config.yaml
intermediate_size: 1024
tie_word_embeddings: false
init_std_qkv: 0.0328
init_std_down: 0.0031
init_out_by_depth: true
init_mimetic: 0.7
MLP neurons of a small language model. Each row is named by its layer, matrix (up: input weights) and neuron, and shows model dimensions 128-255. Each number is 128 + 32 x the weight over its row's rms, rounded and kept within 0 to 255. Numbers have three digits each.
A block is one neuron, or neurons of one layer that tend to fire together. After each block is what it responds to, as a language model described it from the Wikipedia text at the highest values.

L9.up475:158079136131141094156120159164077114074139074129109171134105099183153114178169133097134144122149130068175114134102169159130114043052140130147113168157052132110149137115185141105104119153141168160115169126136115105118117143197184141109073112146123099133115142132133139131146131147144136097179131097106116070082178113137187103116144126081171159091128119132143174103107129087182111157133
L9.up799:111139127146162084131137205084132089181101165106221124117126174134130165131159126134099157193117130111169164184142118202172136041087072172150108132136136139115073114108171097121106151142158090116187168152128081125168102097135157136157091192083170171128136191074183147083133095159181104138114117051145078134198063099145158147118092098170159128095094125094079079092115075171145131145124
L9.up819:098114142126221124167095144115144111100129155150185171139143165093139153090141139120119173179145087130189146118114172133165108086095123125139084189134133123069145080146154084177117156167149147125150149149140099115127145081190120075129112106161188076156104098066150161124198147148131133143039143078074095081105088140086130173151092146071113115116149143158058113111137153101139093116151
L9.up1016:108111145112156125157163123150122152100146068108126138158091122173151185109150080144075092151145097118078157076155099082143064104157105170137124083158110121130186094133100127173143118197188097164158137095149055059124160163133142106112152102166126115167118108078109084142133150192107087114090162135100074064118101141077111135136077128169171126173107114160115110042168091117102130133176
Thousands separators in numbers. Fires on the comma inside large numbers in wiki tables (13,244 votes, 28,234 attendance), plus table pipes after numbers and mid-word pieces like con-c-ession, p-res-tigious.

L10.up275:131124110097126151176114092143092090136107140132165126157145128166079088072074117138200141149124113149166138114147119079167124119148189133151146158143182146108149100143142157046154113117154087104089164121158142136102090101108131122143114136147105176108123158158116166025086146200110107136152157138158088170206154092104145138139149144111153133158191106061133185109209155136136107087160
Mid-word byte fragments. Word pieces partway through a name or word, mostly byte fragments of Arabic, Chinese or accented letters (عبد الرش…, 蒋…婕), also Latin pieces like Lancast-er, Blat-ter, des-per-ate.

L4.up155:128141131160100153160070094142114096086165100115124127147111152114143110078113171119150115111148103157102141149109117117089177161162103075131139101129197121093109111136122135112163156120133113076068136122133076130106159141151120111130125170102147123179107115112152181121159131087119130135176138103144168152121090192165127101077116135195147183140138124131129137095111181108149044091078
L4.up216:103075161148217093101158170151092113116090140149109113119102075133130212133150170122138153077110085069160098146103142089202138168075075148145033192147116108162126118091146112172156118133139151157123158147142156119150149125172168077134190139128134097114171153132111135131135125151132103130104107151158097103164087072106127122094102102165137096081114147094129126091138142129115094147135
L4.up251:107097144106136087144116175139120124165105154141094143117166138107159178086098167103140144222197065129128122107116110178097102132100157138141115127137128158150105144063098170104157156131167143168187188143158125139137135101134090126147192126081128114124173138119136139122130105148159049115127126135161115122152110126144115079072143148165119163111118121140143152111157205120089077119126
L4.up431:090096118146214107112143122127140159109143129159138113112131130188091092073157125094140162163183063164092134057181161050162077103162130188126079141113104179124088085087093159113052084072170163120134172133166136158158104140125149117188127168093163128131078109088148124104145180142168149128108159124125137128154127103145130067111091124136128119173065132122100084121169153136127132130099
L4.up538:127191168132144089171137160145074139167092150133173186138109123197111205128140129098128119160144070099144100097164124096104126091097117114128113126138131113065119123139083076127090139094197156120122185100185066099130147103125094124168115146126125137180082077123079131141110145128113159103096164133116149100089135127157127109137085117201090116134156090172134100152119160080131103125141
L4.up679:165167121120131159158110123171114169091159165118178120134130156064155158123139164115108140185156079114152163152102120143134141163170083119146097134145123104139143110115180138098176112070115165081179109124112100102170076093076117160096155090120160103121112161156094135093136158087128077108158127091116170138121088154067164069145175185156099168150157146107130112130139132120103171065112
L4.up698:151165101129086126152125094174097117131114121184166114077197171055128088093101178133122144157169116152102147156144144129072129136152112079032120137172129097110116129104198127150204120083101149087134093155114083119125114130137059145054166128118138137151132133169069085117156142163109081114159162086128153143073144135118104056118074185133140142117139155095122146111125143098104110093096
L4.up722:180126133122185207146109109152113117187087222167090146098028163123154160102124147103101165166137082194141171108132134146144179122102138171113125054129145142076150151139193090125091145093107119172161183104144113139109127169165137080149119174125106140135091137141099142131145122170105118124049109123062122124192157115135134143092136090132144136133087179137096133131160156114083073108165
L4.up767:145133099141136113130107103109114177130110179129193160100162155131100117090137136117143143173181064174129140113127114111140164094183080169135119139111158101082145120138140122147161124137148168120108122120115100130151137068149107112041102157077156097097186107156086162113112137113166144119127113103126216130089107171134132022123089099164127133126144145161148148104131159091136114102107
L4.up821:123133116142131168123114098129096158123136120158192115101107129127136115146141155133124131156166085189084136168054170087136090119170096117097140138133139150106117090127169204120084081106115118105135147126129113167130152126140066166097139127116174118105168125132138104156170121166140076113073092100139146133124054091161138157096131130119083144125097145154156120147057181158139137085096
L4.up856:130178123147183067132166126183086123137123144126121180140117173094143108142152151141123121163170139088121163096144074152108179121144163135054127119111119129117101124118165141085111094124132123086157109130107104068086119139136082140177061114134163123121122098149146139131142162134155125119102143122171136164119069192137167107119125175173115130123161115110158176134072183057129106100105
L4.up870:189118137123173122130172197122106105137122123163160092084088071150075160104133156110125130103144118132141155116119141103191136134068120148148109190147108079131145104137138064126095103114155175147137175122124133103141137150157109101121205159138097103175074119097133145148114156143159066149126158147157094102163084084108114119105164116093107099103179155095116158086202164134064076144169
L4.up908:172125136159214100102153103144125101123123146097110147148110126120123119116118202145112149165135149110136095144184109131130151115131162137138114159145167141072062058139124160138137131094126181127175105078102108113064089142145102113153123144114130101142089155199102169114128137164151129111137145182155141127122098167163181095095110141200097191141153077088099117128104206082129096115135
L4.up953:107155144170145084134062139134134127086131143093119136136138132094128133117108153135132122110146089149123053127135037108142149088138091085115114098108125134147117116101126174148120087116162157152156146098109095152134160099117157105085092066097198157160137105178110167111112069128179133139158178159123109099130154116146126145121157167168133138078110134149123145097102118106145094105102
L4.up995:119105127103140130141113088178072119112125136103157088120150101084110084103108142128115144161145074172092109128134074125123155106192112148013137153136128118144088106124160182126137203119094150091123049137116106106114095145136078173122188131098153097148157130193104157086174156126146139127133154122127149114123138159098164085126073143131152170145125101070127106088123150081171134060151
L4.up1012:157091157147153155114169100120078090171106148129117151127123109106120141139169088131120118138149080088135091061163066135081096145089095100120129133087103171100156105174151106143131122103129188143119099141151118071136088152124151090135131127204103136152080114155099110081127169168154063097155178146109183083110135122148150147136179096088139092149087126115122152138119182135144118074200
Mid-token separators. Punctuation or byte tokens splitting a word or number, mostly thousands commas (1,269; 17,000), also possessive apostrophes and accented-letter bytes.

L9.up18:138129160118176140133125104119123129101153181086103188136100152112156180066186128109122107157160139167135138092185159128182076124115062207084116133204116127155174090115128151107145170134181058182144167121099140129057091108174112108204082143121119048055071150118112150083141134162182095119095132148122148133150139091088129194114132101129128113167117130131146122137145142114101073098136
L9.up328:089069123136166124118122178150137144104155165112124122106095115105171089087128179071144076123178135153108078104127154118132145121127151123113098135144150130177214111120128128119079131148189111109107162106184073113099108100120080127153163139106137108163117195092152126128104105184152052125149077166068086104197124093150129137087158098109121116105163146101184106193221122109174163140171
L9.up561:132085157057183165136167167157109185090129115149093180129145105170132129074159156098170061124130115150152097110155149085105106137163117119105179102121079156193122146133117130135096096108114092131158213122108080112154091106099149113116045120075161090139111180110089152092102122170181090097055179138127134099113125136097135175119125075123106201171088132102083139101135133085160098175125
L9.up711:148100140082165136119138131091141201109111157126143191126135147106172156025169214118121108162157136182117138073152154111129156085138109136104170114153144150107137101110116130099094119151156126118177212139109139138067108124134114073188074166081140128131129143136121078109168138174164068102099157121078143108102161136130148167096133149074171181151108158092109144087119161102155066104124
Non-Latin script fragments. Byte-piece tokens of non-Latin script (Arabic, Chinese, Korean, Cyrillic) inside English text, often native names in parentheses; also "The" opening titles.

L10.up1001:091152103099146116116143196092153114156112167108145176091100132159125144108064101147085113149132124130135109134112098080180112135103107200093143069116099103122150139139183161144158110117210124199115178138120103121165189152096095076183091176121051115138116161120115134101157146124115125137087218074124105108143103161131143069125099186183027154176175130116160100071141105071063104134101
Particle "up" and word fragments. Mostly the particle up after phrasal verbs (set up, grew up, picked up, heated up), plus short mid-word fragments like cl, ec, i.

L4.up73:103054106074140117147138170062141159104125127141170113105088127130157186108166154137105118120158128167108073077162131139209121131066131135082091124150192121180095081170160191118173169128149103171129176154146133123113098169085134123048110085117108099149123098143110138162132087146210082118114119144149087124112142103113146103136178125129179100121195095118143159102119108105159118148170
L4.up100:159068130072184131144106154119094213138037142098101161071114111197111119102139131131114136171151121087166153051219134163141073139116131110128090114166151185103105155174134137172128103166131077154097200181202110143110098135160155116190098155141136100108103107171148106155142139153123104095082101141102111152180135115080096103112154123119037138120128152119115146105165099135088071148148
L4.up120:159121130091184141129124186163065143133123093092170165152081108166082188117106126125118122146160112090168089094158141171139094119140119135115097106157122182136129088087148112124135121113109072145107172144150119181113079181162106128124091173146140123114083101178149146114166115178106078080083093115148130127106166151143157126087120092097121125180165108123112126101076145064106066180102
L4.up137:130155161165173148190107098110110140100166147162128083077123132144094117071119108137152110161127098132097091110091122173160167066160092113061113070171166149110078096150116208119142146120114101106103119167147081054142123077122138132072193143124174080164163090151150125146168133162154106121126171122161106076130123150084145149063094178096137129166144113172117117080088137101176155069127
L4.up253:135112115107100106168102105117115115094144184079135128129136144103060135066140170136156123155150161133080113126135121110108193127187097150092162120099095117111111116113143162144146172135146115079121137100116109143116126119134091144104143103155145184130204126151151152108143146097111172132186122109109131147124136188157130129148065187160133114142176113157111171113085166120142109084122
L4.up357:084165148111105095126136150128136147112147169092134148131138126160091163114065096091128133142137080124153152105118074124116131088225157135126114143168159144184121138122139203069080145127224070118074186138108161131159114111147141069184071108128098082146091122171188124103141108114109102106127103146101075111193118121159107120104151153151118121148099114157170121051121154180071108125154
L4.up400:143135137087122116127088140124142144134097188108164129177132108097137149093111161141081091142137092143108139120150082139218169154111145159119104138142135159081174059165158101131140084069088149128158138133125096170124133150154097099077077154129134168157073110166151132128139126127166100110147142143106114102157101165171136132115159114177083134111122184183144156080164138089147096105126
L4.up429:135093130090152162130105170115098171143110140157084154104077138124179182073093153089112108140208102149145107059171147120136153113129102173142146079152148178117126087115114188134154147120175092164098186112214087171077086145155151090170136166062124127113115115163103125153154139156166086108088097164119132137137110097122120142078105134146134182148155157107131146102131140074135041145159
L4.up461:159122115098119114129117121110124155147104165157142144124092105123138153141145180088103112175139107165067090125169127164151157092085103175132152127182116063205107096176120135131136126084185123102153216133166098175162108095067175156126082145112144183145125119126120204152142096187127050156106095177096126070140087102119105121091103169136136157084125109188132131136141158097134102102135
L4.up519:130194147164131141108167094150133099155103167081102151116139142138135163084136153178135124155112078123116131127133065108080082116105155109126116141148160116055110115122149138128046131111159100115149084104147162101126135158211100136189152159125107117140038095142141108108154121134144123122128142123082144129168087099068177149133073106106084151181128094187107122149165097155165108138127
L4.up546:135109098125157085126150168153119146169056144136108149152122138161148168098079138156153148111137072138135043086121106119191121101152094167101179147127145124114103076122150175166075142136144158116133145119133088190206158187144111123126110157138112129172043088165145127124135120152108117096110174187151158130095107125042129123101122118197088191107087119196099152114125119109158137089130
L4.up590:106137166095183105133121213095106147154105089126162200114127086158127183115089135081142132147157115169144106119157090115154122074164138107109145071141130149134067146150154130139155156110172120135091165127223131153140114144153154074102146176091088101144148138179102164166139124236163094099064099149172098084112125109183166090087099095156103165168167090130120206059122129166176106119134
L4.up692:134147144071171102138110127119119149172086142157160118116127143141142112114113135082173133195148065203095107149177132109125147081146149157116143068148157153180095087116114161087120154091131103096146155118128095155140171158150083117141099168069135159149142113128111147141163167188147126132116144139164122141101130122060101099145168152119119176118131123130087148075089149150115090064074
L4.up741:106114091064136139090116153132090133135161086153116152133079145171162206152089176150168081135148106184153128123140164086154106142130159158131140151158120099113156113108136150141109117056148092160131147119176087226128141107181114142150124160103137109131139162136133152106134119195129093060038075139073095127186164111134185110116136115142106156166067098146132208133112144121082108119111
L4.up967:180113134097125130123110113133094149067112127094114165105151092092086197110169153140126112152194116133136060077139151090234119126100136217093159144179122131107082123118133148166106177066137131165170162116140094214133153137107045145144092146136090114160149121091115143143104123180187113114074116172129069103150096134144092094143131140147112149088133162148149124078113080115124120101117
L4.up1021:151110140103164129118123114118115100112130114107155127105141158118135152140140128072158119169162085099100080095164115159165115118116085155155154158169189161154125092142182148121120124097152089176097218155187122181150143097119175101109098178145095095129112146140090110185093129216094078117071102144135129138151125111092157114129125161112123167144131105089108106078144095125105117118158
Non-ASCII byte fragments. Partial-character byte tokens inside non-Latin names (Korean, Arabic, Chinese/Japanese, Burmese) and accented letters such as é in née; also "Mar" name starts, "af" in draft/Deaf, and table separators.

L4.up2:098103182118146139144178160115126068142119133163126148111092091150122164118164172174102136044150060114136076139089144111158028150077141125164086145127143137136135161108088124201104164132152141169120157165143186181148155146193158102125129133114183112148102130151193166146124158165175167135126128176145093103126129118066075143130108121118108139107095095119141078097134093110124115177148
L4.up48:140177187148132122111153237162120105169118131119143124094084082127152165135114141073166108108119094106146102112146116105137054101086140155159102161155098128104127144150137103177167140097118127132157109161127110102122120226136146102155144157138114077162131136112089145102174172165152108119102076164134105115158126105060093118095136139144110118142097122124133158103127187127104106158149
L4.up61:132080095140155121125116149150157114163166117141130101123138115119088220093113084115152104138119189162119061110180135132158119134112136100155145142140165130090161116123115129149161168145133105158165161176133131094135118129147125098113107157161190193152114157122160151108152080140142106156137125144128156125071124092113114102131122138168106155105017169087119132119103137117124082151082
L4.up134:154145165143158122139106169157134147144132082114147146180131090129117209132137149140177148185112139102103113171150151118152028131149157142116141133191085120094186150118118092142094149138111092168158126173157089091165134162116139128163103136141128153150162136130136181094149137106073138133050076146111103145123092097091137124145107127100101163127010150147105147081123185100108111156073
L4.up367:118098142157160098114024159153185148115184113142139114124163109152090153100128129098162115111111127129155070134137191111168061134145129114121100149116129139128125110148133117075207100129129116167150159164180153148152112157106106090154078184139185175152163177091126174151133122144163105131100128123113153088044105143144100130117153163140069157121024170111077159166121096091152125176093
L4.up441:091075142149209116063162164119069109148119114110161135113098074162124161143171113128126137094129063118132062152107172135195074101119070113169040142157120134105118119132098110139118149138163172159161110185148135117139173165161142089107140175103133127150141137134148162159159136119141109156127130149191105106108108094117113140118090113131109136161068112101150113093146183150106118157110
L4.up732:065143119161154095170124192169125064169097091118162128154095099160134213134121176122131093181146106074140079129129154109137091165108092148151124179105151126122101131118147156193116142106125098126049150126155106147160166100138145155078145101106119071118096073098152128143145204160143124149125136141147091117077084099150135157118113144165102121051123139149089147073133115150107124129105
L4.up750:088105109137166131138156177147134110108132101087187121120119075071075188170143136097118102113144077088188127148109169150241100094142101183146118168146137104193180073094142090162083124136122148142085214143146126188173162105183156102107137116101136080133106126110162180109115101156171189109112091116119112119147099087158152137125086116113106106113135109165100159063154117154112139203107
L4.up782:129151166116147101118121220079077166168092127100125128084114091153120198099097139120096133147121066095112100140112104121132060148033149160138162119109130118204102098068138119183128158133155113135100166196119118171110162082151125140104089088110090134148155088153118136077150215135194097120088172140132089119160080109180114098122112125169123120121100143150136121095138106146123102167121
L4.up801:150081114165088104135115134133161133146118106143154125144207066155081196095097151126161153122138096112116100140138161110142061108125139147114101121171107107114201123083142094143180106144178139129138157170134096131127140146188124133146085078147175138169114163141179153125114130118115128188111109166073129134082131099089122113104117122202143151185041131130087165062098168100100084141097
L4.up804:117112151171132112131165140103122097183171098174153088152141156110136135143171095122121138123156132059122070119087150108119109142086128123168114152126130141146116137157154059165123113169107100171165141120137117126165110130118165110137157146129121116180081131044130186144156135152143105139114136119150092095134129116092094179134128107126138128122078105132088115108097149103171103161058
L4.up822:157097117130169114164137194115121144130122140180156130173096120121150125123117159081107113210140162132076111126142184130167075113126088122130114133145173111106224098083099128128089127167106111115089183132134140183213119177087150123111139103123170140125140133148133150116114154179170035111098132165140096153153046090083107155102110123181109136079095160135137124064114139131101100079083
L4.up873:161120163135151155115141153144141100177154093101192114148085147125119147112123139127129143122152067072156071111104150093174085102112152177150120154134102081109173128119138110114133149124115088168142134197109100091176162191119157123176079130162116162123128114110121239131128169132123131115094063106153083146163151096084144189175087102150077158178068128123119131085121172124083094151146
L4.up976:118105154149106131115130205151117129129118111109108104165119124138143150125141116122140123109135085126157078126131203115138004104084133139146120127118099123116132118125144073175112153104142144156175096135122134122175190178157144135143157140135103134178133131146136173132172139134117100139084112122091113112103103124122128194096117082167093117097071101154129149086132161093118119151145
L4.up1013:103063120098128157102130129144106105199177136094131073135127089103118164136165127121149159126135120034113051127150123114124050087120123116168105136167139138141179115106080090135120089172166152161199106159116145149165157143127128130123105149161140094116104162106111153105137172164146125164104159140137146133110129112077086164113123126151144150157069151120131164067092138139152091152082
L4.up1015:156132090086126096117095161121130105154131128142187095129095096122104177123146131143121119133120100097106049080146104116179083168068130126124080175136110128087112119171128091110093120095126158121116195160138134162156100113159123097094191171137152140158082154118079132125133117205164091153038144174141119114125132124089151179131170098127068140150100130165108143049173152093126097153136
Year prefix tokens. First three-digit piece of a year (202, 201, 200) in tables, citations and "In 2020" phrases; also score dashes, plus signs and table separators before digits.

L4.up43:099162132101160143120126082179118098119122136125125077051155153128125056100123140103140152139189111167090096110098079135103206119175087114051166107112136139133103137137156188100176145099125156094076104124156113093149100182121099140092214140152157113129099132184114143105193129121129135060124140140114116137106134172111147058110064162098120139146140099131125134120110129074146124060112
L4.up93:136119109102137116110179170156117178116147122130132086129074163134131098099166163135177117138176118196123160157085150145043170203155098177109161081124145113138079117149148197157202117115099133073123110133108105103132121119125075146049160102158105124142111116112126117089188190145090097110125147071120144116092114185115115101109116165128094094120113165155156149101148154079152144103144
L4.up233:123101135131118120152069146140161094133140125122132150128110148136133062107123142136110143123128076140100101121122107144104157162181130171077163104126138091096138103137154153126198152102117154089116143053119081162083163152111082099026202110154125137128114126173137160093120081101181116161109144117177184099113174105101148062121110171112157157127118100183152167067091138124165120072095
L4.up302:065127129147109121154086094163094132089161122143147133107159130112104069095176161136141117169178162134130131103119094158121178148186073141068163098102154104101092137176152214125114142151137133063102115094116114091111102132116080176085154122126181129129138166122146148095171150093166120081146161086138141131109120163103121069098086175139157098151170108161144140113126133093183159064097
L4.up465:121099150104197113079145100147092132104152115144139148056132151131076083122147151154140125134197147177056114143126140123056135133163106115050155075100155098091077126178165112121226167113149127086090068138124128067124127066147090107129170115140128172141077140123164148143149141109143140110108177077139143106070124172143115104119056119126142154146222150114186119117149147087172159109105
L4.up468:145099117109135055150101137129150126096146142142147151093151160092116132065125159148144094116142101197089125105131129119176186136143141159044129129130148118096126086135163163159140160086146104127085088106121064156104120145093119138049149156114141159141146121168113116114133181154109082133123153117080127113139133140126131108096112147152167157153167147144158167062126128089184120048123
L4.up509:148122109140139118121128124108111070106144155108162163070178119149119153127132097133112125115152095157104098096141071119165197082128129106113148182158160132075132081133146124106177166098133145068134125107101114153118131176148133097025120126153117077136112157177120123109125110128121126058149158131147110174094154124100146073097087122165145133159181102118125125100143114155122147151129
L4.up596:121124133179177125134089139132163165071159139133147106119117127087089083078145190134126152129155139126083085102089116134085177083200096117050097142117139123122151115128108161102152153123173143110061162158109132149128121057166049128040161139136142124158153088171178138140097164137116123097134133099125085151122132168151120026122053165154164121121168142136102131108110164114136113096123
L4.up631:112154153133140147148114083126090146076165137136106114125163142104114064098165166074147154179151132155132139118098117140070169132145086108064194119106133101091094137132174146104145155129112158079140100133087107086097124120136095174128128118127157132121155094113102143120190134137157123120169131103127166112091070184114132095117080184108139098208173121118112157117102178090195102086188
L4.up701:128132177158175117148131105096146154171153091148106166154135128196126133116162086132085135149113074122097102118149153110072059153071142170115132136158169144105090158133080126088134123181122169094167136098177114095114153138151133081049112168121179110131114121129124115097122118117146168108143195145138127082151158107132034122124143088195107096152168106118133169098142149120213114123132
L4.up788:155177146135151135147137108176082115126126179149154120078103121084094110065147189112144134136163131161127086106055119122111206109143080153077153101115108112124090123099171204135111157143138139089120090110121100102102130208112123149094137144143143117126180119147153129107168157111132125113135121114103125121088097204076129012112118180068135122122120102207102148079101124123155166051092
L4.up871:101095129165164124094113127092157121196121122125184119000141095179105102130066079115119096103158133092118142062098118146170172138118125172067155138119128188102147156198115122140070153141059091135149115137157123133072146222148131079074095202159136133135130157103137180116165120175181107115093119091130110097165148131125135098145113160142118104168124085152138153106133166108134125138122
L4.up910:112138148121121146147107126132122144116174168123166097092176178127092096111142167108158135152147116133104138126118094127068191116179111148059108117076145096110073107134155159103226196115135124070121079119148085100084137133085098166084165151120100154125131107171113161073155173111132137115122132087109145142094130180134147047116100160118166133161123116150145149107105161111188087043095
L4.up933:164141095088125113121163159152106183136137089130166084072124131039128083121119179114197137162149069195130102094094106129140077129126060105133136074126122187105103136130159111138062129067136130116110103099064099112069122183098136086132186128149108100129077142166166102104138114162107120096105169131133142129086109125097109129072142135094133130128128107176150146131164190152143131146104
L4.up979:135138134146162094098141077153127136170129110153124108022090114113112103126154115156103180141190108159123115134096117116084129070117094113090121105101145123121120141160166171101159087098111148086150094125124087078155106158103133111110178139112143188124130141176142147107173139154105121046121123148095116123161093107065149047148091158143171124155204123145114127128120122105149142120131
L4.up996:127167111128129135118145110154053142126123132162172131086117136128127057127161175165149135171228122117114174105122100172112154162140094169070157130111122121109100101140169187083138156116131134084145075154097112048125107166138104144153154133128136102119135126136126171092161176141128133119144166124123132129112105169098158088089116184153141115139145122100130124103118193073160153068113
Mid-word fragment up. Word-piece fragments inside longer words, mostly up (pickups, rupture, occupied), also por, con, tr, of, and CJK byte pieces.

L10.up939:159079138151155130092166120101137137137138118161186146138111112170140167122140187170108138149164095098150128138082177114098122102152115139104097103155147121135120160093118145126135136043157211099152185118071048157111196170150079150134077150112135104085093176162076138106104125129164046120127077089118153153098105127113160092122201131114157098120117121120108150137112128123117084173110
Mid-word and mid-number pieces. Tokens in the middle of a number or word: thousands commas in vote counts (5,795), time colons (3:47), apostrophes, inner pieces like "ation", "en", "all".

L10.up487:138191116154129156154130169151185099100184118136116153101108118141154130165119143130080097152141117051142093134163099133122101104124108126141179139145139139155192108088118137138090120119093154141149219170140143085148160147094115159146182142124140113109096067102098117128134141144151087104155118065093126117124154113117079116148160096138139148097093105116069130104176167109112076189060
Before a following number. Range dashes, slashes, and ends of month names or words like early/late/to, right before a year or number, e.g. 1939–40, Febru-ary 2021, 3/5.

L9.up341:155115164091172101113127091116070119134107225088142116097081131148111136114129132126149121160064124096177145165135142182142166112152108201150066097156103184199142102107162141115147121204124112127174161179111149129148141147126086126118128128165100118192133101105079141108131076137159082131099123112137062037118104115165105159058126125121130113100089107126126116125137160153144152130098
L9.up369:128149124092177131129169085157113117190110096157159086120116131122164120131075129139123146117098103165144130121102103143119126127116079203126142081140139110128170062047132086108079145126153032130134146106147124113141121071173116133185165168125109120179167158172152111106120097098141120084074081117089153094121052127097157149080118148144126138124167134131101147166180142076125102152089
L9.up483:159106134200125152143121200124136177113104158101133169140063104141161148116064121086132087166142131119166174132163149155144144124133129156111157077168085133058113141160165111138128145172109110095155153152089130144090198108127124129141043098135159118156024152113115149098137113129129073160126092135127117105152115115157103178090163158122093119118102097128149081093167116182122178104107
L9.up908:114128128115151098126113164166144105043138182096154109095088146212137105064128173172181105112106116119155075147159172127194112100152110147053135151127101132114167065120150123113124147173159137105122207165118058131125171148147123144149088147107124072169144109162079128069136118113096125150138113147082128139134116106126162106120142141110131170146084153145112101097063189118088165089137
Word-fragment pieces. Incomplete word pieces that need more tokens: non-Latin script bytes (Arabic, Chinese, IPA), split English words (commit-te-e, in-str-umental, D-rums), digits in tables.

L9.up526:146103085180190082132135170129103136108079131114111153086099147157157141196120092110120034109087131187123209131134137163135118117176174196118152087169136128119167061088138142136122162083129089138114155151103077100110140094106147135111084108107146098167120143123128159072136125152126128109104090125075074119096096109165103155111147098100113115149042113129138109165206115120126115168112
L9.up791:125109134224127141096130155119075054128118075107186126115059062135122123063079109104085137132108096126127136116165122138188140182089152114145147126120117122148093113136135161151088144188123122177162105173145120084148095136137178093182123095118074128171084137118170088120093141111121153158131120165111136094152143134123157168099145160122130111195109155106131099125145095142102109113149
L9.up868:096100130165152115099145091103144118121125102085101108142114161135116159139146122098137127109138097152169125141123148149136097099096124165121078119150158087087145027081134191118141077127101162191113092124066164128152118106130117179168149127139183161171103105214113122188127158139124109082102147171143122108135092093116097128104175064157118107136100180065141093101110164150090131102145
L9.up895:145111162153139158130144139077091140146204136159118125139124156159133120153164127145128128153147106080223118099050112094093123152089135161130137066149150132121141145123193158136181129150154134156133164171144100170179185098115149122155101190124145117134058147115041149071131101134098000134042094143107155138152172102207110169131159147133148156126052124149132107105101082070102130128146
Year-prefix tokens in dates. First piece of four-digit years, mostly 202/201/199/19, after a month, comma or parenthesis (e.g. 2024, 2011); also middle pieces inside words (metres, Lodge, Romanian).